From a checkpoint of a small transformer trained on Wikipedia.
Size: 10 layers, width 256, 4 heads of 64 (1 for keys and values), MLP 704 GeGLU, vocabulary 910, 7.32M parameters.
Architecture: rotary positions, tied embeddings.
Training: a variant of Muon for these matrices, 240M tokens, 7331 steps.
MLP neurons of a small language model. Each row is named by its layer, matrix (gate and up: input weights) and neuron, and shows model dimensions 16-111. Each number is 128 + 24 x the weight over its row's rms, rounded and kept within 0 to 255. Numbers have three digits each. A neuron's up and down rows have the sign that makes its largest values positive.
A block is one neuron, or neurons of one layer that tend to fire together. After each block is what it responds to, as a language model described it from the Wikipedia text at the highest values.

L6.gate117:160125159125185171177110076160110151131128173081131115093151143108129132189111150189145146142086077168106124128119146111076125121078133095170159121122085137132172124115141149160105105102122110153159086132153131164124130109145152115120125101133122074138136072117127098133112147117139119115
L6.up117:076130151144149098140132108153092143080131110151129095162152072122128106175127114126122130151106142109124171122120119145137137166153136109135155160122149117134142126149068139104133129131103159135116114169149142187137094140118135143122122142090132169189158111151084176122163115116087139110
L6.gate411:141136184095149094116130102125160103152149154114096102111109127156139106086156132122144140144134112184147094138165139132084112180124149158162141156147088097150075160122109169167134115148089153142171115101146084127106125146144139141102128079114158141145137150116124086161146135102112152158
L6.up411:120155114121147090110125104117101123158107125106126144101122117126150132103140130091156150169159105140163146133133120083131102172090131193115138131162146139111125156124121126122154140100128113117135158094121096103124128122151121121116151120122123117077149122145151095149143107092124162180
L6.gate565:115131136113141105144130154136122114178107128109095167120152131162111134148087102131130114147085149189127152129163099143098096140174094139092150129099109158105114152146130148120099138086134100117108117189067114133137130123159094125136102136125131137154114187081092131130143124127116152148
L6.up565:075155107108084127114161121125104091111118132117170129139140129144081094163171115111096128139149140149116100154129120134106125135135120118103089101122151122125125140171116143135134148100090114140116108188117114124124150142093120165123177168110115096102168177170131166123123123124129113122
L6.gate661:116136111160106103122135109111134125134108091102134125142117138113136146137090128145123135112130196133144085142141080104087132139115183114091168128110135135139159130077129163111128127129083144155156123154122104128168108148123113091132108109113112139087143135143105119083093139094162128081
L6.up661:108129103145135130120166127135141148169123091082122166122159088124081135133141117149082116128161134127162126135190154135104098111126133162123108152122137116143118176110107095138155113145091103115092126188093100094121143161123102098131135138135113089112162140182142143132092100121092115124
Description: Word pieces in the middle of a split word, mostly a word-initial b/B before the rest (b|ased, b|acker, B|eirut) and "er" in mod|ern, ent|ering.

L5.gate57:181136120112142137156116132106118127136090171116179144148133107118086110112162124081134119103130135127144128129151111145106091105122123178120134122123152125067148142115085155107142085164084155097134138148163138125172144135148152151121120116158127117153128115124167113115106125169107117155
L5.up57:138154162112138095117066091098115182104129085166132121113129113121087158107123112178083094148120102146136117086122125135128112161145104179169131153115133126105125134146123161194160104121129129151082132102159151158158098142114111160110175120122181137123175122135155141139136147113131115135
L5.gate317:146122105144118124118134152133114131109139120109130122134114164132134104144167128133089119116145175160159149126116130134113127131165114107127145116117120198093121063129184131150153138101142128149141142134117141132144111129147117101118112121169106110110111150117149101121128157116149145115
L5.up317:115130153080130148104096152139174200142127092100135146152157140129116143166166140145123150163146151119107129112148132152148141097146161116116132111116164151133119126131143155152149093124147135153093095099102114135140153140132175082137142116122179108118137093155096125124129145099083145128
L5.gate522:146130088139092125144106114115100121137132133074167127157109109142119122108130104148139150123151132093106103125125159102138169177092152106130085125130137103107126129084116098086125113094109207153134122134144142152184109093126110124151140148137143103099160113102174133129144087120160150146
L5.up522:132193127144130090136123139142182173112131105143145141113109152150086129085148077127108156122120141098116099118107137073135126101168145141178154162128151097147147124182111105110139126112147121130091115161096101135164137062126148161112142150153136117081126137137147151138184153123148098123
L5.gate664:159104101139149139118134120149146112087096091132151179148131134141166106124149112163137123116121171100155153162160131185108169150122175118089129142105110135106139134109110140168110111157128133128109089175091113125122179118115149138143133104150116136114115091094115176113128094112119127136
L5.up664:108128147116120101117115134161116148126197124174100165167128132128110092076130133138126127138134132123124148157095107129134102156123136095086095144087145137094148135112111100128101075118080163105128166132128146155134166113095140134117129128122106081127141140133108129142140166113113125153
Description: Final pieces of month names in dates, especially il in Apr-il, plus ary, ember and whole tokens like March; also mid-word ir (reservoir, firing, girl).

L5.gate84:125153126138102130117137122093131147145171182125140142139124150184129126101109129116138142124136132112124138143126132147149165150153158115077157171078122141155093120129125146061137155127105096147136125140122081156110079144097136138134148127131123106127161143075155159178123158122114112112
L5.up84:113118114092131108165141107191136125112142084077142128122143146116099117139186116128129081127147065108134123155106113095118133145141166098139122137120126136126182146111130118089110152112130120126113091140110125113059111125136130161115114105116120181130111162096121143151140090122116126127
L5.gate161:111147101107160139125135173113091105157114122119082117138158116156123132116089098137108168088132118109140144147102097113145148131098129109158117136172172072115120121129133129167133146111127132160144127142102139133137087102116118138151136149140163121105133125141133095099128145139170160158
L5.up161:145142128170098132169106136128148142115090151125092125167098122107086148105149151134113128133106164104128143170135111120110128138168102145090140173153116126107119131117149158136163128124107113128150134109147163135137115106152087144098112117154096084080139141118113117123108146110081079129
L5.gate518:128119098145149088124121088145061135193107160144145133107159154119110111142123094110134099110139111141133148157177135123161129141133130065127147102080119118107145143163112114097102091103133138112128139106116080097092090154171088157150120100129114144175120156130137139115132177110128131141
L5.up518:102104117153145099145148096117123136119112144082108132118138139120155089100131109124104094178155123148160166100175113151168148086122101145121112125143110140114160172154089142136176143118102136098153147100150124151107110107123130140143146115102092161144090169105133146144123125122103182145
L5.gate697:098168102119116109139116118092091126114126110138166112129166139104136216089127106101083123131165117109129101112157132153140133135105112122144136157073149130113116113134171091123105122109152107105139130112143060159099120117128136132116120127126145124120111115135128104116139154136157197167
L5.up697:141102100152128117140159166108118164105176157133128109166132108105132164088122148175134142116122106106149109113173129159115177091165162153131138153093117117135116136105104160096157187156168120147109154129130103146098094152149093174163120125160135115124099119172126091132110100107112176125
Description: Line breaks ending a list or table row just before the next item's dash or pipe, plus mid-word pieces such as al(bum), doc(um)ents, inst(it)ution.

L4.gate246:137174044083110106152130131119148136108146153103097133118117121136087118134113127113103132147121133118150096164093126117091107140137141101089111148135170115093142101151119138112130183084128140135136142100114078121105113118105133143119143145179131042100144158122103121150155099123168151147
L4.up246:129123126107126118132135156142163095100111163104104131113121124142122162130150103130107144135156119134115052123129095163155222104113141132146085149113177140142078154094116113105157111105138108112113133123129132180148140123134139113128111160131085141133128161151128090170138127131128134118
Description: Mainly line breaks ending a list entry just before the next dash-bulleted item (match results, award lists, taxa), plus incomplete word-piece fragments inside words, such as Dig-it-al, bec-oming, concess-ion.

L5.gate163:108149185135112149134145126125106133106100099131122124087162073121096136154110113145132113094135123123135148148128115128127152146144113093102155117124148090132119120088110127162113124126112120123152160098157113097107144130162104152123130111133184118173115156124133105177083084136116134161
L5.up163:143124144139147106133098156165148118095136105168138125121131132101104095131124140168121116126155136107119170141124109137117154145172095102115151114131174119136118114124135104162089133138077076101063101112163128140110131102129114144161108114124153118133151130102070117109087138105116135130
L5.gate294:129169159101093129106096111115082112149148128154117135122136109153130149135131099117123085123132155140134142080115124153106098125154148117142156126173139132114141134132127163114161126116124152124130118162161145115135141141133185130124131098106080168105115176065120125110079137135156132130
L5.up294:114121125121164140087138084087126093111132147144103114131069125096062152095093153147137155098089159082156125095127120176118106128137110107167131113116158117104127129156122125104103094089173176130113105143158114126146144119169134184169178094155153139168116116123104122140128104115088118155
L5.gate434:151164153128111139141123152088164099145141150095108130089108104151143122128130078140153111151128103142164138109126115088159062135102125170160140125104160157094120152163116120136178106138157118140099139138127131106115132109126096143114197102163139116163111129120145144134090154122108138157
L5.up434:116099074135126166131151171146141083139127106155144096111157140161136108116145105114095126105153127129104163115128111141127128154114159113156167107104095086122111083117073120137122147118119160124135102148160124114148090085143113124148145134111122136118121181139122166100118121137095163171
L5.gate570:144104129129142126131128085126079176121117080089155129114117117163119118156120126155147154134145151133133105079094086114165125136107129137142119108090149107115098111158143101131135158108185138111142112107081124079176100089130079100127113119157177161136147119175130074151139127143124125154
L5.up570:114157155133158166113135109128136146126109145116131095146140098163098094134124137116121149138186150074140136115153110147147077099114126119147110144117161125112129118145135111143099119121129152129155089134159135159152132147153136121118155139135165129115136151164060133103136141139116106178
Description: First word-piece of a word split into pieces, mostly " b" or " C", often heading a noun after a modifier: bonds, basis, boards, Cup, City.

L4.gate149:100119083096132164113079111150108125119098147113182107091112147175120094141136098107109114140119085132125114088105133111122181175106160136106134114090112147163140126111075127112157114146133144128120121113105126116143112117181139104137170132161149122123115126127086143125102147124122114131
L4.up149:110166127093085131117105170154129107190120116104146140112123095127147128162114113121109087148079091173134159132110157116073125113127124111136113140125123102114184119139145185119107147109152100103089125105142150095166102118182106135080126127145127131125107130167147105137131112116107143130
Description: Word-initial C or c token that starts a longer word, often capitalized names in tables or lists, e.g. Center, Canada, Cooper, chemistry.

L4.gate546:164147129112180128119118147143063086195148091125157127148079106100166153157130087137132092125151135069149119132126134143125161157127148083128142112091110106128134111157138123147163126132148138136099117107160145071159138110124118084112130100126126096090134108103126122153115140097121087138
L4.up546:141108111114122134119170167148142138145093122100150145116074139108090105124153129185141124102118168162104117141146127122126104114078115132113118131107150116158131118110128158126120121107080149166153149084178089145135131143137156134144102126092142097168112137089101140108153131185127167128
Description: Month names in dates before a year (In October 2019, Apr-il, Ju-ly), plus the piece finishing a split word after f (f-ire, f-iles).

L6.gate13:113122089133123154147089104125137087131138076150133171152118151117101189173180135112134154105162150099111105139125114154124154108163139147141106165120141117140114066095106109112168076120147133185103135152167086107139118089087146130144125110122135129129093126127148175127155122122139125086
L6.up13:105108130127120166111146108152125104102132108095140129134117160097132115124172103150106139131127131169134173141159151122172084115144131138118146133133151123133088170149154107123113097152142109146134146109174138150138143098101106122119087139162125114179141104099129125116140124138130121104
L6.gate88:156133110114147156121100156172135186124123145141120074106153144122128147078169165120151157097116126148126091136133146162145083104139112054125090124134138126169116132110108145131156103079141129133104131131168135099108133122151155097102129108149127096133131126125113143146183143118158119149
L6.up88:146115106149176182090160132094083127127126118137077153112134114109124070123137127102149136127123128161163115137117123140111105131120123096137147124118133139101110099158125171154123116098139113082159111127179141127091129116136138121146142141157120134149103150132166133139128119125136119121
L6.gate492:130156117133119109090156167111124118144140120099137127093122129122156078114170100120090130093143171145153142106122117118110149099138105102128110120129113118164140142134109127099127113139136148170122131084084108149129105128105150129118160134103141085099148079117136184107160135127109112115
L6.up492:126161153147122110103144148172146145135158136137120122131094144162145190151136117095096109122134103109111136068119109129112135103115134163179080097141153130117132140143091133108159078074144174175104110161090082127158135124081138153153132138092119163098127154124126161138126153125111131147
L6.gate645:144145086153125133133123117138123127131130121140133159125115122123152121104099111122157156106115124127155186079093161127116177136140152144165115126126112156136132107134122165130126068111121128160126130119137148119124156088092113107127116132110130116136101117100162094142111129115110162143
L6.up645:149155128097168194145085105138128148091116096089120140112129164124126068135130134134120125110133117137134108117117128154098150127151125146113123145170137125140130093167114113129137133113102111111128121109091135168173112141095142104103126145124111146140077101102138139090118128120113089102
Description: Fires on the final token of month names in dates, like Febru-ary, Ju-ly, Apr-il, just before a year or day, plus weaker temporal words (until, after, prior to).

L6.gate340:130135148136106110106176082094134147115119127092157160120110126131114113105143149143114135128122102133174118099157139086141069129142147133153120082092116137144067094131168127145110148104126134149132117168116122114119118164103133118108119119116097104139154107152110160096137155100135156118
L6.up340:144174109144123130092131125124133120133167143103167153157107115122110119161123113078116111178109129121126127175127108142128155131119128161105137139133104138101118111155106146125143139167083161132170112120091137116114143150145146100124138135181125125128149096143118121101130131111128157126
L6.gate458:110147091081144135115152141150132090130114147137164181126109152137089128078124105093144139129085128113098110059134122132141122118159132098108129162114158143127124115143187147095118178139113116138135148103133140163132147120149144124105122092174126092181165113159139128147111096128144103142
L6.up458:114179134118113109140122108120121144128158116086126151078144143106113138150093115110102161150163106105114095156079148152145131126149149095150105165110150100069160188086125143112136166089124165132145153121134115169144151170106123093136141123144115147152138110131138105148123129094122198116
L6.gate509:141106133131098166143124152136102124157115074116114155140110124104107155165126119155146100156157083111103136112114180109127153118157114108088130143114134132135140161120113164108164143125131071135135111100123170108124131076137096161129098130142130106134164139124070093154139152117167117131
L6.up509:142115140099144117141121116154127140116132165119077158153125127151127148128109128121142148120093107081109119127147133175172161146067078095076111149113156116113162122156117124099110131116129101089122148129151102103138158160133130110131130149115125102120093105107129119132148144127133107195
L6.gate630:158149108107138146150136093124104118149121161154160137088168144135135064105146153138146078150144153129115108172109135139123103140126134086115117150180146119145123127157125091172069111104129161110132170140153112174121155143152133116135118140099117123138107155124109119119117180122135123157
L6.up630:098121169101137078138115132150128170130112114127164096151098107116184177133108125127148128090141105134108163147105134124145163101130082142139155111155162157126118161152106144135142112121095105139133148154077102136142134121108184100093142115140160176138136128128169140107111182114178123119
Description: Middle or final pieces of split proper names and words (Toy-ot-a, Ram-os, Fernand-o, arch-it-raves), plus indented line breaks after match results or list headings.